Weights of a small GPT-style language model, trained from scratch on English Wikipedia.
Architecture: LayerNorm before each block, rotary positions, capped logits.
Training: a variant of Adam for these matrices, 1494M tokens, 11399 steps.
MLP neurons of a small language model. Each row is named by its layer, matrix (down: output weights) and neuron, and shows model dimensions 736-863. Each number is 128 + 24 x the weight over its row's rms, rounded and kept within 0 to 255. Numbers have three digits each. A neuron's up and down rows have the sign that makes its largest values positive.
After each neuron's rows, "raises" lists the tokens whose logits its output raises most directly, leaving later layers aside.

L2.down831:136116112102144152112124144117069187124098090147152120132106149179149105157127150165132160122164093123093149110168144098103128117115135132107119170162184112189084148151126167109166138122189156144097155171114186126120121138115125082141135148128115168141131136140146145126134128094093143143147079144182166198085130144122098078125111124148111130133118167117142135139149136119144128119164
raises: "led", "ator", "ating", "ated", "atory"

L2.down850:139133086151140114176116168110116139112095128107121097141124090109112144133080174153110086141136153159152110111143083127087107146160129101130145148127181124103149156131148124135106126146112151167104130126093105148134167149153140132119134180127116154103150178085139151134181112140132137126141134107122156061143119139138136140129114127082149160086132122095161143168096162124157162123119
raises: "yev", "ation", "nd", "y", "atic"

L2.down674:132087135105105114153147140130117105106155169122111089148101142126125124137129152073132157144138176145135108105091097143152115140155148118105151145136134160102134158114113157100136141085119145108147132140139115153139128152123158147189096141148123150066110111138106139105138094160134110149174154158167102153064113107087073077137135112086129158121164097091129114126095132106171092139104
raises: "ier", " seat", "ary", "breaker", "atum"

L2.down2110:148122081150128127135146166112102118145153116108137101135125102132115118128147119106124116082129086119134144158110056139154165110094107104131148138150154140152130089117115089103153177105124115144160148176104143090122153130142105151136147152106099098168121161099152127168134082138148113097156126134116116123154172112162152143124145166168119131136116122139142124132129111083142116107101
raises: "ti", "y", "en", "ch", "ate"

L2.down860:135110137117141199079133149098120092162087139157142133113100134137083119135186146133117181148109091157084070078065124158149091128114093115153125111114149101097110173144163099121150148143139138121143098167151119151141148133153097124137093166111079134105165134106098122137069119083144192130124170104141136102115115139139110128125154078072117161131108125107181142128150145127149141131101
raises: "cock", "born", "asa", "n", "by"

L2.down1563:160144112118106164088105142152142106134139108145118112140126160112105174158111092144127097140126093152121118112147123147103107114092159129148145171151162093151130135117137135123125121142171142160100136099104138134192149164092106159122169076125111157156101137172154147122144118112095139130162161139115115090115148100146133190119139101109095135126115147154116156159165118169120113162120
raises: "ens", "ent", "d", "er", "an"

L2.down566:106099117133137178102114113119113124140098103146157128109115177153173117141110131142078121106110174109157167165153096090143141131142088143167122110093182076141108134123107162123154133107137089111136137091112133117138124114174149090109138177113140152154109140115141129101154127149138108136134155100137120134113168118113170128133079106096140126104125132117139098154129071157133160127110
raises: "da", "rill", "lett", "kel", "dy"

L2.down977:101139144126156066104117169125169173094118081118128157142090148150122117071130108126126138134120171131106135119124123142140107155111139106123132102130115172087146130104153140097145078102146121132133119139174124081100112108135123186109107160174092130170127091100153157120120163151129117177118124133139142097103122175115079127177098128117149142116121097095140123144090106138164105107143
raises: "al", "ally", "ary", "ous", "ical"

L2.down1930:106126144120116094144148151139108152128127112102156175149173144154144150114118091099112123115176117103053107081162141106100120138081104110111093136135140137129131176122078098127167100135160123125136148170147151150090127105077141160141143114111093087093152181091130069132137091094159127138163143112114131024160110134142106138171149131159188130121105136161135122142157146116131176123105
raises: "y", "n", "ney", "all", "ries"

L2.down1640:160167165112118119109108147154169142131121143089164155138133102106147135155114070137126134157153134119153148125158114135092101101118155135159109136129144120130134137182153184080138170123121119169147108123114151089168135112122120125158152112171119125132184093122172175124119140134132147129149158131112070064139108129150106123109134147140157117131083132112098106141117132121116138126107
raises: "er", "ery", "ent", "ry", "eri"

L2.down1758:102117095141150160138142131083106134137104163165116100114120123178174161171137121141136147129094113104139146102136108084118123132104093178159119134148106132050149123075157120117096096123119122134086104115155143096138118120129088129116125168161122137144138138181092150146105114147126174098101157119163148100122115158087120161123124155162149135102098124126176126120135098104163115139136
raises: "us", "ram", "do", "on", "a"

L2.down859:122104140143131139149098172165131135118177091127135101123163162115150114133129129151094137125100138123116167155155122113080125114093120098140155129106146145101155126135141090138132107159085128158101113139142128149134129135164113114158145093166128119100139120133164085149152122119147137119093125107194084142153131133128153158097135097190096158151163146146119138151122128118104113117139
raises: " themselves", " itself", " himself", " herself", " what"

L2.down1453:109093153096094255087112173115110091103137123160088123116152143112105093146113142151098094137099100131121125139145102159113107147111128156115159115095117131134139162104170118147051124109160127142138143118144102134120107116109159132153117138119159106129114128171127107139132107138107205079132146131135124208097119139136163124117128130135111163113105113159140150179152142105156122117109
raises: "q", "ane", "or", "r", " duty"

L2.down2108:140146163110153096111080127137147155104104109108089120144085139171123120166135114104086122144140146142151187130142141116130121154073173138089113108162159153142114115122163132114109109140141104125107108123146145129145127144122131150138086118195135122137135152119170154120131177137134133122110111079127118085161166122155113143087151173144106138140119115140163119113135117123131115126101
raises: "ance", "etti", "iente", "ena", "ile"

L2.down1100:097131098159117221103131125175135129130140139127103117113135092152126143136118136127100138131135104116115101136152115149115160129121128145116175144134102134140154140163125104153128154169173123109139177132125123150150125123152128175101117116105120090098149130155105145168082143116099103152119130146134116100098165174139120132155124160102140122118134166124116103076161125140160144166103
raises: "k", "dia", "hill", "ak", "ra"

L2.down1170:129121101149160154107118120153097133155152103121128131079118160123143113115129129153140125147137099114133119116120101097137115135140130120146160080104169134104102116183179153103097146121123097168113145110137171144137142129133111114163152165141140122080075135119140130114105154154131157138100126140126145118109161114144194168116144155150130066160149121128137125103119101135075078096141
raises: "ut", "lick", "ur", "stein", "ting"

L2.down350:133076129107109073089102099183138167157138139087152117141124142113133181132103144127150119134158095132107165098116101140149164110110133116116130119122108112104118088130089126080159157124164093139106137146130097148162151111135126117112162127105161116144141119138117093109155093110131095149120116110135100100124186085086127179075117142160146129124130154142108118169111127107126100103122
raises: "ency", "le", "loss", "hin", "lat"

L2.down2220:168111138083093119142142106124116142127132106173147110141112100123143131111135095135146140136165117122110138141162150140142123116180119139138147122171144126121120116101145149080144110122139143132116133131127152138114165112160119111158110165114138148120165101113115167128126129158119116146139087144163117103098123139123072137125098137104128091138173113120128105134120157098083158155130
raises: "ion", "ing", "ed", "ive", "ory"

L2.down2265:131139116115140122088117132144092141107118154108134153179141159144156103144110103138108139093102110170122154093165126097154166134116135131101097163144127152159142167147126138112133144134162143110123129104109129098156149121122104125117152107126150119139140085149125167156113117133123155150156118111109120114130107144132118124099130144110129098139131111163145125113133122198115131118174
raises: "ia", "shire", "s", "ary", "um"

L2.down1693:139109117100106160166129156122132126101153127140108146112140136129145100127147115105144104133099121160135158179105072151172135085157112137136146109107122147161096171128100112145143121093147097140119164136104096128150153147095165074131139102108133105144107118127088136192130107152123136157118126163114150090154131094119148094139143060132085149134148154149125115119128157111171112157093
raises: "pit", "ese", "ated", "work", "mate"

L2.down442:088112115099116139131120140162121217161090140126085137147139092171152131135140126113087115147112119135119087100109134088118140168120100109127118092117117117133130173147104121128128139122134117129104110178106153132138148147146097122131091159115117118158169158131114126163128162113103152128093127144154091140154088137097124112110140136159128116143114098141153148093174151121155138112143
raises: "ibility", "pan", "ture", "els", "bil"

L2.down5:123096114118100183140118107118127127110130126081101150155104162125161110106175128112126088180142125142118166101119158125190101104155157123143159165144126139128128131114139127123145162089108125107166138140127139108112133120114110108139124105138101106154137116146096130166136144182143102137149075141109110027125151138104110099105137138138128106145138136112166095132152130143182123141133
raises: "est", "de", "thal", "aged", "tic"

L2.down794:134144146132123191108130102158114139100130142119130124129127158140125138148087138146092119176116128119105139135117152122136145098097104143133135121143104142128165147100114159123126138109152118151161134137080117125143126114111113105108181091137120101155090140141134107131136124139157143105128109142113131076161109085107124123083108106074121095105103130144165154162131152107174128152104
raises: "ographic", "ron", "worth", "he", "try"

L2.down1597:081119130092135162157132153165103104146125140118162142135122117150130156100116113117116151132104118167152185151147121110123140158085126117110110174096155121121149140137127139119141144122135111157116123119157118145155125067117142087160172181121105056113091088117151129116082152107089119143139086149120085146134141143119096130103141131117166129097124151181158139114169089133148148116098
raises: "n", "ns", "er", "e", "es"

L2.down255:156122144166106156119161101114100117127090121126148130112118110129139167127140108108155129098161116136163125159121176119149132125118139142106165106171137129120119145132129097164115091123122132173173153107123128139131138133154127191148096181150121136119149167156148142134128075166145110117122136153140130114073148124146135088177145128110098125123119120110164129116150147134167104104102
raises: "ham", "d", "ll", "id", "di"

L2.down2269:104123127126126104126115129144145110147158143127141134145146135163118153121094152131103140141167114150170135089184147107147149122155091149190169114149105142136137119132108127117109149151121130128120115138118106141153128131111108135110157162149130126134162140091182147115122114125164148137163146134121138065132140137148125121169137115123123094110115139104134148107136115150149123133121
raises: "ator", "os", "mon", "our", "ening"

L2.down1250:116128156155123171135129149129085101106074101084148141136115125092140146107091133145141097117140173137122122108161148121113129104097121136088177127116158122116161100114154116147114127110116127132116087110123099172154100142136136161131129105126128119101108155095097088152086118126118125159138164126163121136100112145182141115151108124126179142143138115165146096109121119167147135124163
raises: "t", "l", "n", "to", "d"

L2.down2086:139139130112151078124110135146166143153116138136127144103138125136136133157135122169155064130141105138104177133155109136103133143111138149159108150164109145137115100129146100149103139117164148134154132180165100164168152138109131066151146143141144095144127134131138145175139142126153129165123131124089094048077122129147134144136097111133147091120108092110149099124101099160147162148146
raises: "tes", "tt", "ning", "zer", "oo"

L2.down1304:142148120076119153134163151145077144107124158149160144146158103146053122151166122165106098187136123094142130137119113128118112128102087125145081130134078132106142159114093152125161149136179110094106128098139119145113114103160171115102155114097120175119170145100124152123148110131143114152123147108132107009082147131138082101140110118124136108153102159137138139129147157091141181144098
raises: "ing", "tal", "ed", "age", "ion"

L2.down1528:142092093154173096111139103172171125116115150146124139130083126107123120114125134160126137091140126123158120160142131124107158136179127164124130107126147137136104125142153073116112159123135099118126095125150140103155147122132110154150121102072145099150140096092109106089166103105164131088117128141098128008121119146119162094115126131145138116153119104122138142126098133127154128104135
raises: "ism", "lio", "ist", "ista", "ities"

L2.down1861:142121111106089215142131130156163184114105153136157139115134130119076148117125101109116177156154166166155112122140118106121094138144182156139111182105108155125126126142100118136104111136169111097106070171098150170164112108143129127140183110094141145129149119088104138127117069071131102114133096120099133106117106144118113115128097138099134109123122145119152118155101107130114105077123
raises: "ed", "nik", "ion", "et", "ous"

L2.down1774:151119127108118046147098106097097128107126145124140145154119120113111119092130167169102138114147118151117128149139093130117141149118089111135129131116201167145122155165170100132166145149135121096144120146138132109107129116156150154138169148139133146131053087088151147097093092146108127142126107063133179056121118097167066151169143128100146141133144159127153152167164089141147154103119
raises: "al", "illa", "gan", "ations", "ature"